{
  "head_dim": 128,
  "vocab_size": 8192,
  "norm_place": "pre",
  "bias": "none",
  "tie_word_embeddings": true,
  "init_std_qkv": 0.0287,
  "learning_rate": 0.006,
  "lr_head": 0.00943,
  "max_steps": 9498
}
MLP neurons of a small language model. Each row is named by its layer, matrix (gate and up: input weights; down: output weights) and neuron, and shows model dimensions 16-111. Each number is 50 + 12 x the weight over its row's rms, rounded and kept within 0 to 99. A neuron's up and down rows have the sign that makes its largest values positive.
Before each neuron's rows, "fires on" lists the tokens most often at its 100 highest values on Wikipedia text that the model never trained on; "fires in" lists the words (lower case) most often at its 100 highest values on Wikipedia text that the model never trained on.

fires on: " at", " At", "At", " under", " All", " in"
fires in: "at"
L5.gate647:53 38 74 52 50 29 34 63 71 18 57 55 45 53 41 63 61 38 44 48 41 38 67 43 49 56 41 47 68 64 41 65 51 47 47 48 55 42 37 61 46 43 44 47 55 58 37 47 49 74 45 49 62 43 64 61 54 21 39 52 33 42 38 72 46 58 35 44 52 46 41 39 44 47 46 41 52 51 36 53 46 72 61 56 49 59 51 45 40 71 67 43 47 43 51 42
L5.up647:23 54 58 45 47 52 49 60 24 67 68 57 40 53 60 41 45 61 31 33 48 46 30 23 53 54 59 60 59 55 58 53 56 42 47 58 65 73 41 34 42 59 74 55 63 41 51 49 39 54 51 57 56 54 43 48 51 41 60 60 58 61 65 11 60 27 51 58 48 68 45 43 30 59 54 54 70 64 50 51 68 48 42 68 48 62 60 54 42 67 66 67 64 25 62 38
L5.down647:37 49 47 45 34 30 38 41 36 82 42 52 60 64 70 34 47 60 38 48 72 69 41 48 51 27 46 70 55 52 58 54 56 53 51 44 53 59 75 61 45 45 63 47 44 68 54 37 35 48 57 42 63 53 44 46 61 62 49 42 59 73 52 63 51 63 38 66 51 45 56 50 34 76 60 27 46 48 54 54 37 59 57 52 57 52 45 49 44 13 60 60 29 36 49 37

fires on: " to", " not", " would", " should", " will"
fires in: "to", "not", "would", "should", "will"
L5.gate688:58 21 37 64 55 53 55 46 47 53 55 59 54 55 43 33 53 34 43 63 33 38 62 30 70 50 58 58 64 53 30 78 49 60 51 54 50 44 57 36 52 49 50 43 54 49 54 60 53 54 39 53 23 46 52 48 60 48 48 49 53 53 42 49 47 45 49 68 38 60 70 40 47 41 71 48 35 65 49 20 48 43 55 57 46 50 46 40 62 51 69 33 62 43 43 62
L5.up688:57 28 31 56 49 54 54 48 40 56 56 56 53 58 33 36 50 70 53 56 46 76 64 30 63 67 61 55 61 48 42 69 46 61 40 67 23 37 43 41 53 45 50 50 61 53 50 44 26 47 58 31 52 47 61 61 58 51 53 33 40 61 59 58 31 42 46 57 39 53 57 46 36 34 64 54 43 49 50 30 37 49 48 41 67 47 30 54 44 53 57 36 57 35 61 72
L5.down688:63 44 53 69 62 57 51 60 61 74 83 47 43 52 49 49 36 28 43 53 47 67 46 49 56 45 50 50 53 58 45 38 38 49 41 48 75 53 46 42 36 63 53 31 19 42 45 61 45 38 30 58 47 50 55 43 69 53 57 74 42 51 46 38 43 51 60 27 17 58 58 55 50 44 46 57 49 43 47 47 49 42 74 42 56 42 47 25 40 50 70 39 64 48 51 51

fires on: " is", " located", " was"
fires in: "is", "located", "was"
L5.gate1231:65 60 52 41 53 60 66 67 20 59 48 55 48 45 57 54 54 47 68 48 57 76 68 45 52 53 47 60 62 53 48 59 43 65 26 37 40 62 45 40 38 46 55 48 51 48 41 68 19 47 51 36 50 39 49 45 61 51 43 51 55 59 43 56 45 51 51 39 32 41 41 52 48 52 62 71 45 44 59 54 63 56 41 63 49 35 43 63 59 52 72 43 49 41 34 48
L5.up1231:13 37 32 58 32 53 34 37 29 43 41 48 48 33 40 41 72 57 50 58 65 41 62 29 37 57 59 47 49 46 49 42 48 72 69 50 41 20 36 41 73 42 65 74 73 46 52 58 64 56 38 54 31 41 60 57 31 63 47 62 46 71 69 68 51 73 61 65 67 47 35 32 71 34 34 60 58 59 58 47 59 30 40 47 69 52 51 67 49 51 55 68 45 58 75 48
L5.down1231:65 52 45 37 52 57 69 47 60 42 56 64 63 58 45 42 49 55 47 54 71 50 51 56 65 50 54 32 56 33 37 36 37 53 49 37 57 52 28 27 32 40 48 44 42 36 44 50 45 42 44 47 63 44 55 48 66 36 40 59 46 37 54 49 54 48 47 71 52 28 30 31 39 52 59 43 45 54 39 31 32 43 42 56 49 66 69 70 40 46 59 54 46 43 44 37

fires on: " I", " one", "I", " he", " there", "You"
fires in: "i", "one", "you", "there", "he", "it"
L5.gate896:49 54 38 73 55 23 52 55 59 64 45 46 63 46 31 63 56 42 39 56 68 50 64 62 57 34 48 71 31 77 57 33 56 25 60 72 59 25 51 26 54 42 44 68 48 45 40 53 63 65 45 50 47 46 65 28 34 51 57 44 36 79 43 53 47 58 67 64 39 71 34 49 67 60 29 37 65 65 61 69 43 39 46 38 27 84 50 38 59 74 46 28 45 47 51 61
L5.up896:48 20 55 78 48 55 48 61 31 68 50 45 40 62 14 45 41 75 34 51 42 41 54 37 47 69 48 65 36 44 73 56 46 55 44 20 37 48 53 53 69 59 51 50 39 81 57 30 54 75 44 46 43 45 42 51 37 48 45 57 48 44 51 50 51 60 55 43 26 43 61 48 51 57 60 29 46 40 29 61 50 37 43 67 58 56 59 33 67 46 37 39 52 63 67 62
L5.down896:53 45 61 57 55 31 34 36 51 51 35 55 25 43 42 41 29 59 41 62 46 52 54 48 60 42 38 42 38 74 45 42 51 45 53 52 62 31 37 43 47 16 71 53 56 43 56 60 83 35 53 42 64 34 51 46 48 40 65 54 77 44 46 33 68 62 45 70 54 47 59 55 39 41 57 58 47 62 54 53 53 28 72 44 38 53 48 50 71 45 67 55 61 63 66 76

fires on: " more", " most", " very", " Most"
fires in: "more", "most", "very"
L5.gate681:56 51 54 87 52 42 61 39 70 63 41 54 59 73 51 52 64 53 28 57 59 57 52 32 37 58 46 51 56 55 52 48 69 41 40 48 39 42 58 64 45 60 64 64 47 49 38 52 40 57 43 55 44 36 44 45 33 51 46 45 34 61 51 54 42 48 38 29 51 53 53 62 51 38 58 64 40 51 35 35 16 45 44 40 47 59 46 31 40 34 47 72 66 49 63 40
L5.up681:39 55 37 72 40 43 53 61 58 43 46 58 50 47 61 53 40 59 55 42 34 49 54 61 48 36 46 57 35 51 53 59 64 53 47 59 45 36 70 52 53 54 48 24 52 58 45 50 36 27 51 49 31 46 48 44 32 37 51 21 44 47 65 64 40 59 66 65 56 42 45 42 63 41 50 24 48 39 52 29 29 50 40 54 56 47 49 32 45 75 61 54 55 60 51 46
L5.down681:48 47 53 77 59 61 53 48 36 23 58 39 68 37 55 67 35 41 42 43 27 40 56 49 54 36 41 51 40 68 57 49 42 30 49 45 33 54 52 53 43 51 68 36 31 70 40 54 43 53 45 48 54 58 34 44 76 48 68 50 47 43 38 29 24 27 65 44 39 42 56 46 44 45 56 38 52 71 60 57 33 58 53 49 42 48 77 41 51 56 50 24 50 60 39 61

fires on: " at", " At", "At", " On"
fires in: "at", "on", "according"
L5.gate444:58 50 67 44 54 59 45 51 45 57 77 41 53 38 58 58 67 33 49 70 42 51 59 55 58 68 69 29 49 61 60 52 69 74 34 51 43 54 43 50 45 33 57 25 34 59 58 28 62 36 50 35 59 59 53 34 55 55 56 57 39 56 53 72 42 58 45 58 38 49 66 56 44 46 33 42 62 48 44 42 56 61 66 59 23 40 47 58 48 33 69 67 42 40 56 54
L5.up444:57 51 73 41 59 37 50 52 55 47 34 46 38 46 57 61 37 35 46 62 62 27 64 51 68 55 62 53 38 59 42 58 75 42 38 40 49 55 44 42 52 36 62 70 67 49 44 49 53 66 36 39 43 45 68 47 55 47 54 48 59 56 29 67 54 55 54 35 74 49 37 52 51 49 57 49 44 44 40 47 59 58 36 71 19 74 51 53 56 67 36 43 32 55 35 59
L5.down444:47 67 63 27 53 60 54 66 29 39 40 43 40 68 55 35 68 51 40 26 51 41 36 48 73 47 60 62 41 37 54 74 58 54 51 36 50 48 51 53 42 47 61 73 61 56 53 48 37 55 45 26 59 50 59 48 73 38 33 33 42 61 59 55 41 43 62 62 52 57 73 44 54 44 69 28 51 39 54 35 42 43 64 34 36 39 46 57 44 27 58 65 48 52 47 54

fires on: " of", " a", " three", " two", " 4"
fires in: "of", "a", "three", "two", "4"
L5.gate931:46 65 53 20 45 52 58 65 60 42 28 57 53 68 56 50 59 43 58 53 50 19 44 57 63 58 53 46 44 44 47 33 52 50 64 43 58 33 52 41 44 35 47 50 40 54 33 49 73 44 49 48 36 36 61 21 56 64 51 69 54 50 43 43 57 49 50 64 30 43 43 59 57 28 45 43 60 67 49 43 68 67 45 19 40 44 42 38 44 46 38 47 59 37 56 18
L5.up931:50 53 37 39 60 37 48 47 13 49 56 48 52 61 75 49 33 55 54 61 54 63 68 43 41 36 48 44 63 39 32 39 48 63 49 49 40 52 72 52 37 44 47 39 48 50 37 61 53 68 57 51 35 60 66 65 44 43 46 31 47 36 42 36 64 37 57 38 34 48 54 32 51 52 41 84 60 28 44 51 48 37 43 62 74 27 34 69 65 54 28 59 61 62 34 77
L5.down931:51 47 40 54 64 37 41 58 42 58 35 51 65 41 48 46 24 44 43 56 46 56 37 49 38 43 32 41 63 51 49 34 58 43 55 79 47 21 61 56 43 65 58 52 45 26 60 42 25 55 28 55 52 60 34 36 37 37 48 32 43 24 55 48 58 52 65 44 58 65 43 60 27 39 42 59 50 52 61 43 59 51 48 53 63 20 43 48 50 47 38 54 58 41 63 59

fires on: " that", " because", " While", " Despite", " Although", " where"
fires in: "that", "while", "because", "despite", "although", "where"
L5.gate407:51 54 64 53 45 43 53 59 56 40 33 40 46 67 65 31 58 23 47 40 53 24 52 26 39 53 30 40 61 35 52 43 53 53 55 38 51 40 40 76 67 73 64 59 58 40 59 47 45 58 32 48 54 46 37 64 59 19 65 62 60 56 40 39 46 36 39 28 60 34 60 41 53 45 64 49 41 66 39 52 35 68 46 38 61 29 53 33 51 68 53 21 50 40 54 47
L5.up407:39 41 56 50 28 44 29 52 49 49 50 40 49 57 37 52 68 35 58 79 35 30 78 29 39 47 51 57 53 27 35 54 79 48 58 32 65 48 63 69 51 54 57 43 48 49 84 55 47 49 42 48 37 31 61 79 51 33 52 61 61 35 46 36 68 68 37 48 53 40 49 38 43 41 57 53 70 31 70 41 53 54 56 24 54 32 36 51 43 34 31 66 63 42 58 76
L5.down407:40 58 49 61 64 51 69 63 51 29 68 61 52 61 68 53 65 48 48 41 47 67 70 29 54 58 42 45 41 38 55 60 42 38 58 68 60 25 37 52 45 44 66 52 42 71 53 42 70 54 35 70 41 48 51 66 55 27 60 59 49 46 22 61 42 45 47 39 47 36 23 61 21 29 55 43 48 65 69 56 39 75 60 33 48 52 61 46 45 51 29 65 39 48 53 36

fires on: " a", " former", " as", " Label", " Released"
fires in: "a", "as", "former", "label", "released"
L5.gate1107:45 56 40 42 67 62 59 42 50 64 41 58 54 44 54 79 62 54 41 57 60 59 42 64 61 54 47 61 56 46 55 54 42 36 44 45 34 46 51 43 31 36 60 51 57 45 41 57 44 56 54 52 60 59 42 44 50 38 38 55 49 62 32 67 79 69 64 60 57 41 49 56 44 41 54 39 41 49 56 59 41 68 28 45 23 57 44 54 52 32 53 40 40 49 59 43
L5.up1107:41 49 56 45 59 45 41 39 64 43 37 43 33 62 43 50 65 76 55 58 40 41 55 43 60 35 41 50 66 55 48 61 48 67 78 53 55 52 61 77 37 41 53 24 55 48 50 64 53 61 33 49 71 48 46 44 53 62 67 63 45 52 52 44 63 53 72 53 71 39 76 54 44 34 60 54 47 60 36 75 29 68 47 52 27 67 33 54 49 63 44 50 40 49 61 56
L5.down1107:42 52 35 56 43 47 61 48 61 51 49 57 52 58 20 30 61 52 34 55 64 38 36 56 29 51 54 43 61 51 51 39 45 37 54 57 41 72 55 78 56 44 43 60 31 56 40 49 48 48 40 53 45 53 54 56 38 43 49 70 44 63 45 55 35 15 27 38 48 46 40 61 59 59 50 48 47 24 60 60 51 43 61 61 53 34 64 43 49 29 56 61 53 61 48 53

fires on: " to", " and", " was", " Li", " a", " has"
fires in: "to", "and", "was", "a", "has"
L5.gate1055:62 52 53 60 74 68 51 50 65 37 26 62 50 61 29 43 67 52 48 46 73 76 42 58 42 42 40 40 59 40 48 83 34 45 40 58 35 71 62 45 37 13 45 44 52 36 43 52 52 52 56 45 62 52 39 55 55 71 59 31 39 33 55 37 65 62 66 61 37 26 26 68 79 56 76 50 44 64 46 46 43 58 38 61 52 58 32 54 75 43 33 27 42 52 43 39
L5.up1055:58 37 36 53 49 72 31 43 44 48 52 43 51 43 56 57 56 37 69 39 62 51 44 53 60 52 55 65 77 69 47 75 49 68 47 49 53 27 54 68 17 40 50 48 47 49 52 34 44 36 21 72 28 50 53 36 58 41 69 52 67 68 61 50 53 43 50 43 46 57 60 41 52 43 36 50 52 42 62 53 42 59 56 56 69 53 55 55 39 60 63 57 73 25 46 67
L5.down1055:58 44 51 40 47 43 50 45 26 53 60 36 45 53 57 62 23 48 55 57 70 60 31 45 29 39 59 75 59 32 70 53 35 44 37 48 49 54 46 63 45 46 41 43 55 52 43 50 57 51 53 62 36 36 62 44 69 60 56 57 50 46 46 34 34 41 59 39 66 49 58 53 50 44 74 46 58 68 60 61 64 36 27 52 50 45 28 48 48 54 67 23 40 48 52 70

fires on: " was", " is", " are", "ly", " were"
fires in: "was", "is", "are", "were"
L5.gate1278:42 59 58 48 61 27 57 43 43 68 56 30 51 36 60 71 43 58 51 64 54 47 68 47 69 51 53 53 24 51 59 59 56 41 47 44 34 51 46 57 49 60 41 27 54 51 53 41 32 60 48 53 49 53 66 63 37 51 37 43 66 58 26 54 63 53 47 39 47 57 49 56 51 47 56 50 40 57 40 46 59 38 43 38 30 47 48 53 26 41 52 71 84 17 53 42
L5.up1278:59 44 28 33 51 74 45 55 64 48 37 62 50 38 43 65 50 59 57 50 62 52 54 47 43 48 52 50 47 50 45 61 58 70 47 25 53 62 45 62 34 41 50 40 40 51 51 41 76 49 45 50 72 57 59 70 45 46 49 30 54 60 42 70 54 42 54 40 56 28 52 51 50 63 45 40 39 38 46 43 59 40 33 52 43 50 36 66 62 19 40 56 54 51 67 43
L5.down1278:62 67 53 45 47 56 41 53 57 42 55 35 54 46 50 31 45 31 60 38 36 33 43 48 66 46 69 57 71 55 40 50 41 45 34 66 46 34 59 30 33 51 49 53 49 61 37 46 57 50 38 32 58 30 69 44 54 49 57 61 50 59 58 40 51 29 28 29 37 37 49 47 53 54 53 25 58 42 59 35 66 47 23 39 44 82 42 52 62 58 63 65 61 56 57 38

fires on: " by", " of", " to", " with"
fires in: "by", "of", "to", "with"
L5.gate834:49 58 44 27 46 53 53 60 56 63 58 50 41 51 61 74 54 40 43 43 61 27 51 61 53 57 69 35 51 55 71 39 48 43 55 50 28 63 51 61 59 60 45 51 44 32 64 62 77 34 61 65 31 41 72 62 53 54 45 49 55 49 72 32 36 46 40 56 67 30 67 53 72 29 36 43 53 62 52 38 55 44 36 57 68 53 41 57 59 42 35 36 60 40 62 41
L5.up834:50 60 59 60 66 54 51 57 56 53 22 48 54 60 49 48 36 57 44 46 62 66 73 60 41 51 46 51 46 56 46 75 45 57 51 38 35 55 59 50 39 23 46 32 52 36 55 49 52 54 50 62 59 62 38 43 47 44 68 56 65 40 58 28 51 43 47 52 47 48 32 54 43 43 54 41 56 50 41 47 61 47 64 62 56 35 55 46 43 63 55 58 62 40 59 32
L5.down834:56 47 65 49 52 53 37 43 39 70 55 52 50 84 64 53 35 40 59 59 79 38 40 43 63 47 74 63 56 46 41 76 36 34 59 57 58 54 60 52 56 54 47 39 32 45 54 56 60 56 38 58 34 46 58 64 43 54 45 25 50 49 66 50 42 56 52 35 31 64 53 52 78 61 50 50 64 55 50 49 27 24 70 60 42 48 28 36 44 49 42 46 57 35 63 42

fires on: " in", " a"
fires in: "in", "a"
L5.gate509:38 55 43 51 62 48 43 52 51 38 49 41 46 58 46 60 49 49 42 54 36 43 53 80 42 54 50 58 48 36 45 80 53 54 49 39 42 53 50 42 51 49 42 40 33 53 53 35 41 71 66 62 39 70 35 42 74 66 53 44 47 45 54 52 64 66 35 45 42 51 41 44 53 68 71 43 32 46 40 44 34 37 58 62 51 58 40 45 50 36 60 52 39 49 35 56
L5.up509:29 40 61 63 81 49 64 50 59 36 49 43 49 65 58 58 43 46 48 53 66 62 69 60 60 55 48 27 65 46 51 44 37 54 62 47 56 47 58 54 52 62 58 60 50 35 74 38 55 45 50 83 61 39 46 45 54 45 62 42 65 83 52 57 38 49 51 64 63 64 24 44 76 40 38 43 40 65 44 67 50 57 62 47 49 58 53 41 64 26 48 50 69 59 76 49
L5.down509:53 34 54 57 67 45 48 48 47 49 63 41 60 67 73 25 55 38 59 70 45 53 53 45 60 21 39 34 38 53 51 45 53 58 33 59 43 67 45 55 50 75 59 36 40 52 56 43 42 61 53 36 52 53 35 50 56 34 44 47 48 40 28 51 89 30 46 39 38 41 61 55 40 72 61 43 55 42 63 37 35 43 48 43 41 40 48 40 42 51 64 34 53 29 47 49

fires on: " a", " an", " long", "s"
fires in: "a", "an", "long", "s"
L5.gate204:53 44 53 36 55 59 63 54 72 52 34 62 49 32 61 42 45 49 46 51 40 45 57 54 56 23 61 57 64 46 44 75 36 59 42 52 32 79 68 57 57 64 45 52 46 46 50 56 49 51 58 56 68 56 44 53 55 48 59 39 50 64 47 48 56 48 48 35 71 63 70 55 31 56 79 45 57 65 43 65 43 71 68 42 67 63 51 54 53 65 51 41 51 60 44 61
L5.up204:40 44 55 67 53 41 61 52 42 73 42 42 43 56 61 49 39 45 51 33 57 62 51 51 45 44 56 32 52 34 49 70 53 57 65 57 36 52 54 49 58 56 61 58 54 53 69 45 56 53 47 44 51 41 37 60 46 34 42 37 57 58 47 53 49 53 53 47 34 65 42 54 61 35 45 54 51 41 73 54 44 44 57 29 58 48 61 62 49 41 56 57 51 64 50 40
L5.down204:68 52 49 44 28 51 43 44 37 33 57 50 60 38 67 65 37 67 74 30 50 69 53 65 48 42 31 62 67 75 51 59 59 47 33 52 32 65 62 55 65 40 35 60 58 42 43 43 53 61 49 29 52 63 66 54 46 36 55 39 57 38 46 45 47 35 34 24 77 41 38 45 43 40 53 48 46 50 57 57 61 35 31 33 56 37 40 62 54 60 43 58 46 46 80 68

fires on: " not", " to", " team", " that", " men", " they"
fires in: "not", "to", "team", "that", "women", "they"
L5.gate91:32 55 44 56 55 53 63 16 47 52 58 47 48 41 31 40 59 41 44 60 44 51 58 32 48 66 55 34 49 72 67 52 43 44 63 43 53 57 73 69 45 43 34 26 56 26 47 46 26 62 25 55 34 44 44 35 51 22 70 66 53 42 32 52 47 72 44 47 52 65 56 53 45 28 56 62 54 52 41 51 36 57 42 58 48 58 54 50 57 43 62 48 55 43 51 68
L5.up91:50 47 47 70 49 46 50 30 49 59 58 34 55 49 64 36 55 44 52 66 45 61 29 54 67 56 49 54 39 50 56 39 58 41 34 45 48 52 62 33 53 41 50 54 75 51 57 48 34 54 32 34 37 45 45 66 45 29 54 36 60 53 26 63 57 62 65 56 57 63 32 64 55 72 30 36 53 59 47 46 35 50 65 67 57 43 59 69 50 71 62 68 44 34 25 39
L5.down91:46 37 41 64 57 64 69 22 55 48 26 62 35 46 65 43 45 45 41 45 57 48 44 71 38 32 65 61 43 34 32 66 52 68 41 43 66 23 52 55 50 45 53 57 50 40 46 53 42 63 53 50 40 50 49 60 39 62 77 62 61 63 36 42 45 36 62 37 54 55 45 40 62 40 34 38 37 21 51 51 41 60 50 41 43 36 50 58 71 38 57 61 80 52 58 38

fires on: " the", " end"
fires in: "the", "end"
L5.gate140:58 55 75 64 53 50 60 53 55 47 45 34 36 62 40 44 32 41 65 53 61 56 66 52 85 60 56 44 17 62 67 37 48 50 55 57 60 39 44 60 29 51 53 35 52 49 33 60 60 66 60 15 47 46 31 35 45 53 62 41 68 49 41 58 49 38 38 56 40 34 46 51 43 78 62 48 25 55 51 58 46 55 43 43 41 37 58 43 45 59 78 34 57 51 52 40
L5.up140:43 49 46 46 45 57 44 43 83 60 69 22 43 60 26 58 45 44 55 58 58 33 37 52 77 49 33 33 44 46 56 47 42 47 62 48 39 45 56 62 57 57 41 41 37 47 59 45 27 62 56 22 66 51 52 52 64 41 62 45 41 51 41 27 41 54 61 55 32 42 35 62 57 58 60 58 48 62 60 49 42 57 46 41 48 55 53 52 43 39 45 52 49 49 51 41
L5.down140:39 60 52 43 41 59 74 47 38 48 53 64 67 44 50 34 37 41 48 56 47 56 51 71 60 73 37 45 33 61 69 34 57 50 52 61 50 33 56 40 47 41 41 56 54 75 45 36 41 45 45 43 32 73 65 44 56 54 54 57 35 51 34 58 51 54 53 52 63 49 21 39 59 46 55 51 46 73 46 51 80 38 68 39 31 75 61 44 24 62 78 42 65 59 38 52

fires on: " not", "s", " a", " the", "m", " an"
fires in: "not", "s", "a", "the", "an", "m"
L5.gate581:65 48 44 43 55 62 53 48 70 35 45 36 44 55 50 71 29 47 52 75 54 56 49 55 45 65 53 41 33 59 48 57 73 45 51 45 38 30 80 69 59 51 56 51 67 42 45 66 22 67 46 46 62 31 24 34 40 41 47 38 53 45 36 74 59 58 70 52 33 59 58 73 54 42 45 39 46 59 59 56 52 50 61 36 26 50 38 57 65 48 49 50 43 63 64 48
L5.up581:37 44 38 48 45 56 46 44 47 61 64 46 43 51 21 35 30 53 44 54 53 70 49 52 38 61 45 64 52 44 58 59 55 57 56 59 62 36 56 67 53 47 69 36 53 42 17 58 39 44 34 43 65 42 57 59 47 48 67 43 75 41 52 53 68 71 62 66 25 62 47 44 53 51 49 20 31 43 47 67 35 44 52 55 33 59 49 38 43 66 61 66 46 52 36 52
L5.down581:68 53 39 45 74 32 66 49 68 55 64 31 49 61 60 64 52 55 43 27 42 35 51 38 48 61 65 38 53 56 67 41 48 69 64 63 36 30 56 41 66 54 59 50 40 50 35 40 53 19 70 49 32 42 68 43 46 37 40 34 64 56 52 66 51 41 38 64 49 41 44 38 40 52 52 36 45 35 49 60 46 52 45 48 49 50 44 26 47 59 63 53 55 56 60 43

fires on: " and", " of", " by", " the", " after"
fires in: "and", "of", "by", "the", "after"
L5.gate440:30 69 29 43 58 64 73 73 45 45 71 47 35 50 53 49 41 43 43 58 38 37 62 66 48 50 69 48 62 50 69 67 42 69 62 46 53 65 42 56 67 62 47 54 50 69 51 54 42 31 44 57 51 40 64 47 41 53 33 63 61 45 57 54 42 48 44 50 36 35 62 51 54 37 56 43 42 42 48 38 47 82 59 52 50 35 51 72 51 46 42 50 53 27 54 63
L5.up440:54 51 43 57 47 67 66 53 52 26 51 38 46 43 62 45 42 64 54 33 35 72 54 57 50 67 68 57 39 56 56 38 53 58 59 66 53 71 42 70 68 63 58 56 54 63 33 53 31 52 29 61 59 52 31 62 34 27 35 54 42 44 53 55 38 34 47 47 42 36 61 52 42 29 49 39 51 50 38 49 52 53 57 64 54 48 60 44 58 61 57 50 57 55 52 53
L5.down440:51 35 53 45 55 51 58 42 54 55 46 30 52 47 49 67 39 52 66 43 54 52 51 70 58 60 32 61 51 65 45 53 64 47 41 55 39 64 41 50 46 51 44 48 32 42 53 52 52 35 60 65 44 50 53 59 44 47 61 58 56 32 38 53 50 26 68 55 48 39 31 34 42 59 55 38 55 67 56 45 50 36 36 52 36 38 38 34 60 50 56 45 63 65 62 68

fires on: " is", " to", " are"
fires in: "is", "to", "are"
L5.gate817:39 33 40 78 48 53 71 49 37 60 30 56 35 48 62 33 59 56 36 46 53 75 39 56 50 44 59 44 15 55 40 48 64 35 34 53 37 57 53 60 25 44 54 40 47 55 45 64 49 47 44 57 50 20 48 68 72 52 40 36 50 54 48 66 70 33 44 55 43 61 42 50 47 69 55 55 60 41 52 43 45 44 54 32 51 51 52 54 45 44 56 61 50 39 41 48
L5.up817:52 47 50 42 57 66 47 50 53 46 53 51 51 36 68 70 52 60 62 54 43 34 28 28 30 48 67 45 42 37 78 54 65 40 53 77 54 49 43 53 33 36 60 27 39 48 56 57 52 35 52 37 38 46 53 42 59 62 52 45 51 75 64 59 68 49 32 57 56 46 56 42 56 55 48 58 55 50 74 38 54 39 36 47 56 51 36 34 60 53 42 57 42 61 49 52
L5.down817:44 75 52 64 62 42 49 39 65 60 44 65 44 61 36 35 56 63 32 54 42 39 48 63 78 38 59 45 53 57 62 69 51 46 41 74 65 29 40 43 48 48 44 39 73 48 36 75 62 34 53 55 33 53 59 64 64 26 50 38 55 59 51 52 45 43 40 66 19 54 30 53 46 28 49 63 58 40 58 55 66 48 41 34 40 41 58 49 50 52 61 43 36 78 48 49

fires on: " a", " A", "A"
fires in: "a"
L5.gate979:46 46 23 47 34 60 46 49 57 61 74 35 48 42 35 49 61 61 60 66 41 69 47 54 58 51 61 41 62 43 59 53 69 53 43 53 25 63 79 42 29 37 37 69 58 53 45 36 64 52 31 71 47 71 56 59 41 72 38 43 46 47 40 32 46 66 43 35 40 46 59 45 63 32 49 39 69 41 74 55 31 21 46 56 51 58 68 46 43 38 46 49 42 65 50 29
L5.up979:69 63 60 52 40 38 54 54 49 55 42 44 53 35 32 65 54 78 47 52 57 23 56 56 54 43 55 70 72 31 53 57 46 48 64 37 65 47 63 54 52 45 57 40 58 42 25 38 49 29 64 51 56 51 48 61 52 55 68 50 52 44 46 59 65 60 68 63 50 41 49 42 56 36 52 62 47 52 53 69 36 38 58 47 61 83 57 54 69 55 56 66 67 82 39 43
L5.down979:56 33 62 60 59 63 47 46 67 56 57 42 63 48 57 34 38 43 55 50 60 45 47 51 57 34 43 71 68 37 43 26 36 67 19 70 50 55 44 74 56 54 61 25 51 49 43 47 32 56 51 81 60 49 56 67 35 55 54 48 35 28 49 71 46 33 52 45 53 52 40 63 39 65 58 62 74 54 28 42 34 61 54 44 51 49 48 58 33 52 61 44 47 76 54 54

fires on: " one", " two", "y", " three", "ree"
fires in: "one", "two", "three"
L5.gate510:37 80 43 28 39 53 44 50 50 51 48 59 49 59 45 48 72 64 39 54 47 35 26 32 52 42 47 45 61 40 45 37 46 66 48 50 33 34 58 11 56 52 76 23 61 66 44 58 56 29 36 45 52 42 55 35 59 55 61 57 75 49 57 43 47 45 38 38 46 60 39 59 60 58 37 54 70 49 55 54 58 59 21 63 39 45 53 38 66 64 44 56 63 55 39 43
L5.up510:56 74 47 46 35 51 35 57 60 43 75 55 42 59 54 28 26 70 47 44 45 33 48 51 68 45 54 60 58 54 53 60 38 40 68 48 46 37 46 47 53 52 40 74 38 40 57 32 61 32 55 64 66 53 57 60 52 70 64 50 60 58 43 56 35 48 59 51 35 44 49 63 67 51 75 40 56 39 56 55 48 39 30 39 43 44 42 46 63 77 61 45 47 38 54 40
L5.down510:39 47 56 61 60 36 68 68 48 49 47 47 58 53 47 34 46 49 60 51 66 61 41 57 48 49 44 53 58 55 29 60 52 67 57 55 42 73 38 57 54 51 30 47 44 60 40 54 35 73 27 48 69 43 19 63 52 53 45 53 44 50 42 48 59 40 52 37 42 58 49 49 51 57 66 43 65 35 50 26 61 55 62 46 62 46 45 50 45 57 54 40 28 54 52 52